config.toml
n_layer = 13
d_model = 256
n_head = 8
n_kv_head = 8
head_dim = 32
d_mlp = 1024
vocab_size = 4096
activation = "tanh_gelu"
norm = "layernorm"
norm_place = "pre"
norm_eps = 1e-06
positions = "learned"
qk_norm = false
attn_scale = 0.177
bias = "all"
tie_embeddings = true
parallel_block = false
init = "normal"
init_std_qkv = 0.0208
init_std_o = 0.00407
init_std_up = 0.0208
init_std_down = 0.00407
init_mimetic = 0.5
optimizer = "muon_variant"
lr = 0.0148
lr_mult_qkv = 0.4
lr_mult_o = 1.5
beta1 = 0.9
lr_head = 0.00399
warmup_steps = 200
schedule = "wsd"
decay_fraction = 0.667
decay_shape = "linear"
final_lr_fraction = 0.0
batch_tokens = 32768
seq_len = 512
doc_mask = true
z_loss = 0.0001
train_tokens = 172200000
steps = 5256
dataset = "wikipedia_en"
MLP neurons of a small language model. Each row is named by its layer, matrix (up: input weights) and neuron, and shows model dimensions 128-223. Each number is 50 + 15 x the weight over its row's rms, rounded and kept within 0 to 99.
A block is one neuron, or neurons of one layer that tend to fire together. Before each block is what it responds to, as a language model described it from the Wikipedia text at the highest values.

Description: Year digits in dates
L4.up267:37 45 53 48 59 56 47 35 42 11 48 51 42 61 68 65 24 80 73 43 48 55 67 30 55 82 39 57 48 25 73 37 43 45 50 57 72 51 78 83 59 69 49 50 53 45 42 31 53 27 83 68 50 37 56 66 39 33 45 40 48 49 33 50 86 58 71 48 55 88 69 80 20 65 37 42 71 63 44 31 58 66 34 60 61 42 56 41 39 41 46 31 43 40 42 58
L4.up278:48 41 61 57 46 66 42 33 54 65 39 52 51 64 54 50 56 24 33 35 43 60 66 46 54 71 47 70 32 52 76 61 49 57 66 51 48 41 40 13 60 53 54 61 68 56 37 25 53 36 60 26 60 32 65 49 58 48 51 53 16 49 48 46 45 51 44 54 39 65 38 52 35 39 37 51 41 35 29 15 82 52 38 66 75 40 77 39 69 61 39 32 69 16 74 30
L4.up563:69 39 86 63 41 73 50 58 65 28 51 56 58 49 10 46 44 57 64 37 37 72 54 48 82 60 41 58 58 90 60 42 16 64 17 57 35 55 66 46 49 60 80 49 49 31 28 39 61 39 49 60 34 20 47 51 56 54 43 41 44 52 56 40 79 63 54 48 63 64 54 66 57 65 48 42 40 51 51 43 67 23 53 58 58 45 42 35 77 62 51 43 57 45 54 68
L4.up870:51 41 75 40 73 57 39 41 53 26 70 52 50 54 20 41 42 21 70 31 75 47 23 43 42 41 66 53 54 24 58 51 54 75 55 47 47 42 45 46 99 46 79 30 28 56 40 56 70 33 70 60 49 24 59 49 50 58 60 59 62 44 69 39 30 29 28 46 66 55 33 49 47 40 43 21 59 64 53 39 50 48 33 68 36 50 62 08 59 24 82 65 63 51 52 84

Description: Final digit in data
L2.up596:64 71 50 43 49 31 32 84 44 26 63 59 49 21 57 39 48 20 35 39 46 56 36 52 45 70 25 49 48 45 41 65 77 49 31 30 51 22 44 72 74 57 72 61 72 44 19 37 45 51 41 53 52 62 49 42 55 58 35 76 28 55 19 48 49 70 40 31 40 33 70 43 51 48 69 72 54 62 62 40 32 52 48 59 22 53 67 34 51 50 46 50 32 67 63 56

Description: Adjective endings before nouns
L9.up8:57 36 67 68 50 81 42 52 60 30 58 68 43 52 36 45 44 15 36 53 27 54 44 65 30 30 58 81 58 47 46 30 62 37 49 42 67 62 62 51 44 31 41 45 35 67 20 44 56 28 20 57 45 54 59 63 73 59 48 30 36 63 28 39 48 60 43 43 95 38 63 76 82 37 65 50 66 53 81 52 55 25 35 49 32 42 24 59 48 50 54 64 29 63 41 46
L9.up52:32 42 42 45 68 54 65 55 43 39 40 49 61 50 62 51 46 56 06 44 39 53 61 73 13 72 71 52 67 40 44 37 30 34 64 36 54 48 73 50 51 41 52 26 46 49 60 37 59 42 56 22 43 73 44 25 39 46 61 40 60 51 67 48 39 54 57 39 59 44 67 58 13 73 48 48 78 66 39 83 72 63 58 52 41 46 56 82 71 50 63 71 69 44 65 44
L9.up130:65 30 27 51 53 41 41 49 32 37 59 59 48 39 36 54 73 57 20 42 55 01 48 54 55 10 48 73 88 56 61 63 91 39 50 36 56 38 50 58 63 44 47 37 66 65 20 71 52 33 36 59 34 67 50 34 80 49 88 56 48 62 63 40 52 74 64 64 59 43 45 56 43 43 42 37 57 27 53 51 41 61 73 32 37 34 45 39 69 35 33 47 53 72 65 62
L9.up191:43 73 50 51 30 45 30 66 38 24 23 16 53 53 51 38 56 47 53 59 30 52 46 62 45 50 54 58 61 48 47 38 64 74 55 28 40 61 66 42 63 34 56 63 36 45 62 58 43 14 23 55 46 59 20 72 54 61 70 16 64 76 34 55 49 60 57 70 42 45 39 62 32 46 55 71 62 71 25 40 58 58 50 74 22 33 39 71 28 41 72 59 43 68 49 71
L9.up217:52 58 45 55 64 77 49 19 35 37 59 61 25 46 52 45 49 55 49 83 43 46 57 57 45 23 36 56 59 51 53 73 50 29 49 93 59 37 45 65 47 47 48 37 67 47 54 59 43 44 34 23 14 47 23 35 55 59 62 33 69 80 56 40 54 81 83 65 35 29 34 49 15 36 55 57 66 44 34 61 40 16 27 51 39 21 42 68 59 52 63 43 61 50 68 43
L9.up227:32 11 40 44 46 63 25 46 61 52 65 61 43 50 58 35 58 67 57 27 20 17 35 36 37 51 65 75 62 47 54 27 68 79 40 57 50 57 39 65 37 75 28 71 43 73 38 62 58 48 18 52 38 21 37 56 49 71 62 28 55 38 46 52 32 64 51 58 51 27 42 76 59 52 63 70 69 31 83 53 42 31 42 50 33 63 32 50 21 55 63 45 43 54 80 49
L9.up328:36 60 20 37 32 52 29 39 66 36 61 31 44 45 34 37 59 74 84 63 59 49 72 30 29 60 51 57 63 44 34 92 41 53 60 66 15 52 48 22 54 74 64 47 40 48 27 63 51 47 38 41 52 68 27 45 65 55 29 50 29 78 20 53 43 77 46 12 40 35 25 75 35 45 51 52 79 47 62 72 61 43 60 80 54 47 31 51 39 43 50 43 58 45 65 73
L9.up336:76 53 43 59 61 38 58 62 56 80 58 22 14 29 44 53 40 49 40 80 39 48 62 63 53 50 29 49 75 43 70 34 37 48 40 55 70 56 46 41 59 27 46 52 48 30 44 50 61 33 08 64 42 38 34 59 46 69 64 64 48 65 39 33 73 35 64 46 50 53 41 47 52 60 26 58 47 38 67 58 43 54 52 42 38 31 36 58 60 36 64 81 38 41 65 66
L9.up457:63 45 48 53 51 54 37 09 59 50 52 35 60 52 31 54 63 33 37 53 36 53 59 58 60 47 58 88 55 52 41 62 51 40 37 36 11 31 43 38 52 61 46 37 43 66 60 57 88 72 36 54 62 41 29 29 52 67 33 65 44 58 45 49 49 56 59 50 51 58 21 56 45 49 60 29 52 19 60 38 57 57 46 27 65 55 45 58 41 34 56 38 21 56 21 53
L9.up477:69 42 60 40 43 72 32 59 79 82 54 45 65 54 45 64 75 51 21 48 57 34 26 63 36 48 63 42 63 46 47 50 59 42 50 24 44 57 50 58 52 58 84 20 57 69 53 44 62 48 44 71 43 56 76 40 72 32 36 50 25 61 49 27 53 69 43 71 56 35 40 65 56 65 67 35 54 59 63 57 40 34 58 53 42 35 42 57 40 31 23 38 49 58 45 38
L9.up543:80 46 78 41 27 46 64 43 42 28 60 49 32 52 47 38 45 47 45 56 47 69 70 27 35 51 31 51 62 45 51 33 74 29 42 71 75 20 55 48 50 56 47 12 46 44 37 37 57 56 40 42 53 51 28 32 43 37 51 44 49 58 55 49 53 56 57 41 46 41 48 50 69 28 54 66 59 32 41 41 51 65 39 40 76 51 34 47 65 46 66 64 51 73 67 59
L9.up600:45 39 44 69 47 59 35 50 40 59 54 53 42 31 68 62 34 63 41 77 62 47 53 46 57 41 78 49 60 87 59 34 52 47 16 26 61 45 45 46 66 43 70 49 34 61 26 16 41 53 45 40 59 60 43 35 40 21 53 29 75 55 49 48 61 83 41 79 51 47 56 68 42 33 67 74 77 42 67 53 33 55 20 42 20 51 34 75 63 29 22 55 18 60 67 15
L9.up713:66 50 40 61 74 37 67 73 55 43 83 51 32 53 47 31 43 36 37 58 49 39 36 68 70 34 43 43 42 55 18 39 55 48 40 53 64 39 34 65 54 35 36 54 33 47 29 45 48 41 65 63 52 52 39 44 16 42 54 43 42 43 57 57 53 72 55 60 41 65 65 32 38 64 54 53 67 54 22 50 45 60 62 21 33 43 42 61 74 29 75 51 36 59 36 46
L9.up742:44 50 42 35 47 47 24 52 64 34 47 47 45 70 72 32 52 64 56 74 73 51 43 58 41 42 25 40 42 35 52 30 55 43 41 51 39 44 56 46 62 59 59 66 53 24 16 78 49 47 60 49 47 67 26 33 43 63 74 68 40 56 64 17 65 91 40 54 22 71 62 79 64 50 36 39 65 44 49 59 41 46 57 48 56 24 34 39 54 59 44 76 51 66 56 36
L9.up750:37 59 24 60 37 55 56 38 54 65 68 19 54 38 61 32 56 74 57 72 58 26 29 33 35 37 49 59 48 68 78 43 48 38 30 53 66 54 56 53 62 74 64 37 56 57 15 19 52 66 30 45 33 46 49 68 41 54 61 38 70 34 34 32 53 36 62 32 40 48 60 73 36 58 84 58 62 41 51 79 32 57 37 44 61 42 49 92 75 56 51 29 33 49 56 55
L9.up768:65 43 25 39 46 61 54 44 28 40 79 65 32 21 40 68 54 50 53 65 40 38 65 51 43 43 35 43 39 65 38 46 27 66 48 32 31 51 78 48 28 35 29 57 33 43 36 50 30 56 39 64 42 68 55 23 47 52 50 75 58 63 44 55 70 55 38 34 68 47 74 74 52 15 51 59 57 63 47 57 72 59 25 38 48 68 60 48 72 47 25 26 35 39 47 46

Description: Line breaks ending structured rows
L4.up20:37 65 32 28 84 61 53 27 09 54 58 57 63 51 65 69 64 51 47 53 46 37 68 44 41 55 73 63 49 42 58 48 47 57 76 49 61 56 30 61 31 48 61 43 54 43 34 61 03 59 54 44 27 68 33 59 51 59 44 52 56 73 31 62 67 46 39 33 57 46 58 43 48 65 62 36 47 72 51 51 61 45 50 60 69 62 41 46 43 48 47 53 26 08 47 48
L4.up100:45 68 44 44 80 41 50 59 22 48 43 15 45 78 42 71 68 41 53 42 30 38 50 33 36 32 75 68 39 70 66 56 42 36 78 38 39 52 30 56 25 36 51 25 73 32 30 48 29 53 54 35 50 47 69 59 68 33 69 54 46 47 44 58 65 46 39 37 53 38 37 59 46 30 41 26 50 72 48 16 44 22 31 38 63 53 68 44 87 25 60 70 36 46 45 46
L4.up187:33 79 81 34 72 43 23 62 21 67 52 42 78 61 61 46 61 37 38 53 60 52 47 12 47 54 62 53 64 64 58 22 82 29 73 37 36 52 15 49 39 49 37 43 57 59 64 66 50 49 70 32 50 75 71 40 50 75 54 53 42 70 39 28 79 40 40 44 64 67 44 46 56 54 65 34 37 38 37 26 50 34 33 25 38 40 63 73 55 48 44 44 29 31 45 59
L4.up206:50 62 58 51 56 60 59 25 32 60 46 27 46 67 77 45 56 56 64 44 37 31 55 32 45 64 32 72 45 70 47 41 25 55 57 23 43 64 38 58 30 39 39 60 69 37 37 55 54 62 54 83 46 72 54 42 57 49 71 51 55 41 49 54 48 57 36 50 51 39 51 52 49 35 40 31 62 58 33 63 55 61 36 56 72 55 29 75 60 61 21 43 36 38 48 54

Description: Newlines in structured lists
L9.up37:50 68 49 46 44 72 57 76 37 60 48 31 52 60 54 63 53 46 51 37 47 34 62 36 58 67 45 35 72 40 56 68 42 39 27 73 48 61 52 45 33 48 30 79 51 26 45 57 61 26 80 30 45 51 77 58 62 55 61 40 68 59 45 80 57 66 54 50 49 38 61 45 57 53 49 49 40 52 29 65 55 42 24 32 66 53 68 31 34 51 46 51 43 30 96 73
L9.up209:53 37 61 17 27 77 42 51 44 62 45 50 50 41 62 67 54 32 40 48 58 39 53 50 78 42 25 70 53 64 51 39 45 29 57 99 44 61 52 40 48 47 21 51 29 65 42 66 53 51 52 50 52 33 38 61 60 39 65 35 47 65 50 43 53 70 29 49 47 48 56 11 71 58 84 47 43 43 48 50 38 34 44 45 93 65 55 52 67 14 33 64 47 36 69 32
L9.up225:37 54 48 74 27 45 51 28 62 84 41 40 45 13 61 55 20 38 59 23 25 19 45 20 62 45 42 36 52 44 67 50 67 51 50 40 69 44 82 37 62 52 23 51 37 34 45 45 72 66 59 56 26 68 74 70 56 48 49 43 60 53 35 37 67 69 55 51 55 71 52 53 48 41 57 40 52 45 45 78 51 62 65 46 49 50 28 73 61 22 60 61 57 39 63 39
L9.up271:48 57 29 31 35 65 64 64 29 57 29 41 45 51 33 65 47 43 50 51 32 61 42 78 53 36 60 62 52 50 67 28 51 35 69 66 60 59 23 48 64 28 42 58 42 62 24 37 49 45 40 56 44 47 41 52 57 46 62 61 58 41 51 34 63 37 54 65 39 56 58 28 91 50 61 58 54 52 47 28 39 76 46 36 56 53 52 45 37 67 84 51 62 37 37 54
L9.up304:33 35 60 46 67 56 53 47 37 65 67 74 64 38 45 26 55 74 37 37 31 48 55 59 42 43 34 43 61 48 58 76 50 31 33 53 50 53 62 49 18 67 56 46 63 39 72 41 46 65 37 26 18 30 70 51 38 19 37 43 52 51 48 38 40 49 60 31 49 32 86 52 37 47 67 34 44 42 55 41 50 43 24 53 57 78 38 53 38 52 25 73 33 31 36 51
L9.up319:46 67 57 58 62 52 45 70 20 42 73 42 53 35 42 41 49 63 56 54 49 63 72 11 45 36 61 45 77 56 83 72 45 38 64 58 52 51 37 48 37 18 48 21 44 56 30 50 45 54 45 34 62 46 61 68 65 57 67 63 41 92 53 50 49 43 45 65 41 41 71 96 39 67 45 52 43 49 75 48 59 22 61 48 53 59 50 54 54 30 34 60 46 60 55 51
L9.up329:52 38 66 37 39 40 57 62 29 56 47 64 15 46 61 41 45 43 67 38 59 25 64 50 30 24 48 47 61 64 11 57 44 63 69 68 82 48 51 52 45 31 38 28 61 61 86 69 60 70 57 60 58 59 62 51 41 14 59 53 63 45 56 57 44 64 56 72 55 48 61 44 68 36 47 30 64 48 67 51 49 29 43 51 69 47 88 48 30 31 52 46 59 34 70 60
L9.up412:61 85 35 50 44 62 38 44 61 50 44 66 39 36 80 90 44 41 76 50 26 46 72 59 38 66 28 60 60 29 37 53 34 37 61 63 63 49 43 57 39 63 43 58 53 43 49 56 52 47 39 66 49 28 50 44 29 26 41 38 76 73 41 63 45 39 65 54 40 43 36 22 52 36 48 38 42 45 72 51 36 61 62 25 42 56 41 38 81 17 53 49 83 67 41 86
L9.up414:58 72 63 34 97 42 66 64 44 70 54 40 44 38 44 56 32 54 34 52 42 38 63 87 73 59 43 63 19 72 86 68 46 47 54 39 47 47 24 67 63 55 29 70 55 37 27 61 36 47 59 65 63 81 68 53 63 50 51 54 38 71 60 66 38 42 28 48 35 58 53 33 50 44 65 55 35 50 36 31 50 40 41 57 40 41 63 61 65 34 56 57 44 41 69 43
L9.up545:45 40 67 52 12 87 53 38 23 37 34 52 44 44 69 47 37 53 51 29 60 46 46 59 56 48 24 56 28 36 67 49 39 37 34 56 26 67 51 59 42 26 56 31 40 66 43 17 58 57 87 54 44 25 66 66 31 69 54 70 47 20 55 52 63 58 46 60 57 51 41 64 52 48 52 34 66 39 50 80 74 52 46 46 75 67 56 55 56 44 73 75 28 41 36 61
L9.up577:66 42 67 66 18 72 17 38 71 27 61 40 47 51 68 60 36 49 49 71 38 32 49 48 16 35 55 26 37 41 24 27 39 59 50 52 68 36 41 23 36 51 64 30 57 40 51 67 63 56 56 44 37 60 57 70 73 59 48 49 57 48 59 68 60 32 49 45 64 46 20 51 69 41 55 65 41 56 66 42 37 50 35 58 37 56 53 32 28 58 55 62 77 36 71 80
L9.up580:49 58 55 44 45 37 80 44 41 65 20 10 64 48 39 41 40 40 35 46 47 67 45 47 47 16 26 26 60 34 69 64 44 60 64 65 51 33 58 55 54 31 72 79 44 64 47 60 77 43 40 48 36 56 72 42 71 59 44 45 44 74 56 47 60 48 35 44 37 68 66 54 60 36 60 53 52 68 22 59 44 69 42 24 49 51 61 03 54 39 30 50 61 54 42 76
L9.up691:51 48 46 61 32 67 46 74 51 38 42 65 79 38 69 59 42 25 39 59 45 54 84 37 56 66 55 50 59 49 49 77 43 68 49 43 63 41 47 67 62 48 68 43 30 67 39 46 69 43 29 56 86 35 31 72 28 42 66 54 61 49 52 42 43 38 37 54 28 53 33 28 29 52 59 55 39 47 65 73 28 31 18 51 49 61 46 45 84 48 62 50 79 34 79 85
L9.up860:68 57 31 22 47 76 36 44 52 47 45 57 37 40 87 52 45 31 47 73 59 37 55 21 50 64 34 79 31 56 56 38 34 36 62 40 35 91 34 78 44 55 57 56 40 52 29 41 41 48 49 50 64 67 48 64 26 49 52 47 30 41 35 58 38 33 58 47 53 42 37 39 82 40 41 40 62 71 26 50 72 34 51 57 59 79 38 43 75 38 47 22 32 31 61 57
L9.up957:58 61 42 50 44 77 83 63 53 69 54 64 59 36 50 43 45 52 29 37 34 48 84 38 49 57 47 42 73 42 60 78 56 72 56 52 38 63 67 25 35 60 49 62 34 62 39 46 22 49 57 52 37 54 57 26 29 69 58 33 58 63 62 55 46 33 58 37 37 79 71 52 60 44 48 61 73 38 54 53 79 29 39 42 67 49 57 68 27 26 37 35 31 35 16 60
L9.up982:28 44 52 75 52 50 83 52 31 55 32 53 30 41 36 48 42 53 57 68 39 39 62 53 49 65 28 48 38 40 56 46 60 36 48 70 47 32 48 66 45 29 47 60 61 66 63 53 49 70 45 56 40 56 59 88 24 41 56 74 75 54 52 43 41 54 74 46 55 65 57 39 49 67 61 56 43 60 40 40 32 48 60 44 56 51 31 44 62 26 44 42 65 55 13 55

Description: Proper-noun suffix completions
L4.up292:54 42 64 78 65 52 50 24 44 60 58 25 43 47 63 66 30 48 52 17 52 34 75 36 45 14 56 52 36 55 57 37 77 45 43 32 60 46 46 29 57 32 46 64 31 63 34 27 57 55 55 57 56 60 51 88 50 72 47 45 46 42 61 50 52 48 43 49 59 26 76 77 50 28 50 69 33 07 35 40 83 36 59 57 44 71 43 50 76 32 71 39 31 48 43 48
L4.up647:63 62 62 62 46 47 29 53 48 37 68 26 24 37 43 34 39 49 50 38 38 20 54 43 69 15 46 44 39 39 40 19 51 42 46 49 54 39 58 41 61 37 43 50 71 51 41 43 72 58 64 43 35 51 31 67 24 78 64 27 47 44 66 29 54 55 38 37 48 23 63 42 45 66 55 62 61 50 63 42 49 45 40 41 51 22 18 80 60 48 70 53 61 49 38 58
L4.up918:42 72 43 69 62 68 32 57 47 45 66 36 49 81 70 71 49 68 70 40 41 55 65 24 52 33 40 50 39 34 48 46 56 48 64 29 44 27 76 48 70 32 68 47 64 47 50 50 67 56 42 55 48 65 27 36 39 60 66 31 16 44 43 59 51 69 56 40 45 49 60 67 60 61 47 78 41 48 67 58 16 42 65 38 39 26 72 36 73 54 69 39 31 35 57 39
L4.up946:62 70 58 53 57 52 73 53 30 77 48 50 06 32 49 64 45 50 55 52 50 26 61 30 48 44 40 47 69 79 50 44 67 31 23 46 93 47 74 45 63 40 54 40 59 53 35 31 31 43 64 59 56 66 47 30 22 44 63 45 64 59 57 81 39 25 45 54 16 65 87 57 57 56 53 65 50 38 37 00 66 63 78 29 63 45 64 55 49 30 45 47 62 76 56 71

Description: Ordinal suffixes and digits
L9.up58:71 29 68 45 25 64 38 37 56 32 50 34 56 71 75 64 75 53 47 55 66 81 22 50 65 42 35 37 74 62 47 75 43 55 25 54 63 50 63 45 41 55 17 44 72 34 32 54 44 37 56 66 62 28 65 36 68 50 43 47 44 46 75 57 68 44 47 55 45 51 49 46 42 48 69 67 60 58 38 96 55 53 19 52 46 60 46 46 72 16 47 66 52 78 51 54
L9.up138:68 52 76 57 69 59 59 15 60 63 56 46 33 67 27 47 83 64 59 51 32 45 63 40 04 50 44 51 62 45 52 59 52 47 46 29 53 35 41 51 47 71 58 69 41 44 49 47 38 44 71 61 40 63 46 41 25 75 79 67 67 48 80 29 28 79 63 28 55 58 57 58 32 68 48 82 81 63 50 42 64 42 51 49 37 56 83 57 30 66 49 79 54 18 48 50
L9.up149:52 51 54 50 54 48 61 64 36 64 65 45 52 39 53 42 51 41 24 64 43 13 30 58 63 52 50 65 67 33 46 56 39 36 27 52 63 42 41 38 56 57 46 43 63 45 53 58 55 42 63 60 73 61 61 57 35 71 37 71 43 42 72 82 51 74 55 46 53 39 39 87 50 70 19 39 50 33 66 29 52 68 58 46 42 37 65 54 54 77 42 65 54 38 71 35
L9.up216:65 67 70 63 23 72 50 64 47 22 50 33 40 92 50 42 56 57 46 31 68 53 32 50 33 65 52 71 48 32 78 54 49 61 46 56 74 42 48 44 44 84 56 28 32 38 62 49 68 50 64 67 56 30 64 50 46 32 55 64 74 60 58 59 55 50 73 64 59 46 77 58 28 65 49 32 42 30 48 58 63 57 39 19 31 48 58 20 60 53 20 79 65 53 86 53
L9.up236:62 50 31 49 54 46 32 43 55 19 64 48 10 48 65 45 54 56 56 31 36 50 29 43 50 27 36 53 49 53 73 45 64 44 56 56 50 45 45 37 39 31 48 64 50 46 50 47 51 55 65 46 26 36 54 24 69 42 39 49 82 34 30 61 30 73 64 69 66 50 71 37 35 39 47 77 51 34 59 33 49 31 78 35 44 41 46 48 58 36 87 41 34 49 48 56
L9.up274:50 48 38 69 63 35 60 23 12 10 51 62 43 38 47 36 86 25 59 36 29 52 40 33 26 69 45 85 45 45 49 70 58 47 38 54 46 16 68 58 47 48 47 34 43 51 61 47 50 41 65 71 49 44 59 46 48 48 43 70 42 22 52 67 48 51 59 72 70 27 68 37 32 79 53 54 61 64 32 80 41 64 26 60 50 62 57 39 49 50 48 36 46 65 52 60
L9.up346:38 48 28 42 62 56 67 17 97 39 64 46 60 61 40 34 46 44 42 27 46 36 47 69 49 34 54 69 51 22 49 25 45 35 44 63 48 34 62 44 45 67 56 35 46 44 50 50 82 35 31 75 38 54 60 67 72 43 55 57 30 57 47 60 62 33 27 67 65 69 72 38 42 78 54 48 43 61 54 66 43 34 32 40 51 53 64 61 55 48 35 42 35 48 43 36
L9.up415:43 48 48 64 42 38 46 13 59 31 55 08 55 79 43 51 65 58 63 66 45 41 50 21 38 31 32 38 32 57 55 64 47 38 34 55 60 42 40 63 43 80 79 51 39 45 52 15 42 63 49 53 59 37 47 66 24 25 30 51 38 42 34 58 54 56 57 28 44 48 66 71 46 43 58 21 55 46 34 53 59 73 75 70 62 31 65 40 59 44 44 67 37 41 21 41
L9.up478:65 82 53 61 60 78 61 51 24 25 40 54 48 49 40 54 23 27 61 27 64 66 38 64 45 53 34 51 40 51 79 32 21 38 36 67 37 22 60 39 68 50 28 39 67 39 60 54 61 43 44 52 64 66 53 45 41 27 48 39 50 31 61 09 66 33 62 69 44 45 42 80 53 34 45 25 71 68 49 41 59 38 39 36 48 48 69 55 68 52 39 53 43 72 80 59
L9.up645:67 56 41 77 53 49 43 59 27 35 50 62 53 47 46 61 30 37 41 43 17 42 53 29 51 64 69 52 49 48 18 70 74 05 27 19 48 31 73 45 42 59 56 73 29 47 45 60 66 58 65 46 62 49 44 59 45 13 47 47 51 48 66 59 64 57 29 46 54 34 58 35 28 51 65 37 61 60 51 60 31 64 23 72 43 66 76 67 56 41 34 40 50 76 52 23
L9.up704:56 35 53 62 05 42 39 51 32 34 61 51 52 49 67 37 69 40 45 55 52 55 82 52 30 36 56 77 74 39 65 53 75 55 14 58 49 27 50 53 63 45 41 56 45 51 61 39 60 47 42 58 40 36 44 17 67 62 32 55 24 36 66 34 49 64 51 23 19 86 52 65 20 38 43 34 35 71 66 50 30 26 25 33 60 71 45 67 53 48 36 68 32 38 49 28
L9.up714:48 64 40 48 28 71 28 61 45 36 62 60 67 89 41 55 28 44 55 43 56 65 62 31 48 48 34 43 57 69 41 62 51 52 32 48 61 67 33 21 38 37 56 52 59 45 25 51 80 50 44 60 43 32 47 29 67 70 58 45 36 49 48 52 63 57 24 60 74 40 47 80 43 31 53 67 53 43 35 34 38 33 34 48 37 61 49 35 63 75 42 69 75 38 19 36
L9.up717:52 47 30 81 22 70 54 33 56 38 47 45 30 46 53 38 35 61 37 61 49 63 57 46 43 34 63 56 50 33 55 53 36 63 42 59 80 71 53 42 58 44 65 42 75 39 73 37 83 55 50 48 56 33 56 32 22 32 38 65 54 34 58 58 79 49 59 59 51 47 47 57 41 44 74 27 52 56 28 42 36 43 71 34 48 54 36 38 62 23 28 54 48 36 38 47
L9.up745:39 91 56 51 28 47 49 60 71 51 56 64 56 63 62 68 52 50 83 33 52 44 25 52 47 47 72 59 70 63 37 47 59 21 52 44 67 40 48 43 21 51 64 66 55 31 56 73 31 43 44 38 48 22 36 42 79 51 36 50 26 61 59 70 23 53 62 65 81 49 64 61 73 68 46 24 53 35 20 59 36 38 26 52 57 43 51 35 53 62 49 28 43 68 49 45
L9.up842:52 50 43 62 53 42 48 63 40 49 55 46 42 65 64 54 66 89 58 44 57 36 40 73 38 43 59 38 46 64 55 70 52 24 34 43 35 14 48 40 13 58 74 16 39 72 66 46 35 49 53 61 68 63 31 36 56 60 50 58 40 50 46 53 49 77 40 48 32 68 52 69 44 49 65 37 68 52 50 38 54 46 52 47 41 52 59 62 40 59 46 55 42 39 32 55
L9.up853:42 42 68 66 58 73 49 63 57 61 86 78 50 44 47 34 36 48 44 56 41 56 34 34 48 57 67 31 42 50 69 44 32 58 54 45 71 46 49 42 93 58 52 45 68 47 41 56 35 54 41 46 65 39 41 41 36 55 36 77 52 52 42 27 44 51 46 58 32 29 66 73 78 67 57 33 81 62 22 35 49 35 37 60 57 26 53 46 76 42 49 19 54 26 60 28

Description: Adjective-forming suffix endings
L2.up273:52 78 76 50 31 47 43 49 36 59 42 71 28 55 51 50 65 56 72 44 51 61 53 74 28 39 35 36 53 48 70 56 41 50 50 45 55 50 58 38 52 59 40 55 46 31 72 43 41 46 71 49 47 46 61 53 62 65 81 37 70 45 53 48 38 66 32 56 32 76 32 68 71 33 40 38 52 24 55 40 52 23 44 30 58 19 60 39 74 37 17 00 65 54 40 70

Description: Line breaks ending table rows
L2.up445:57 58 62 59 92 32 45 43 00 43 51 37 43 66 60 59 50 45 59 58 74 64 41 54 63 66 84 50 52 72 54 55 36 48 51 33 16 60 49 65 35 36 54 52 76 33 30 61 15 58 50 36 67 46 54 34 55 52 46 19 73 51 55 43 65 39 50 43 73 62 65 63 52 13 49 37 39 35 57 33 67 34 38 64 59 42 62 67 51 49 66 32 57 40 27 38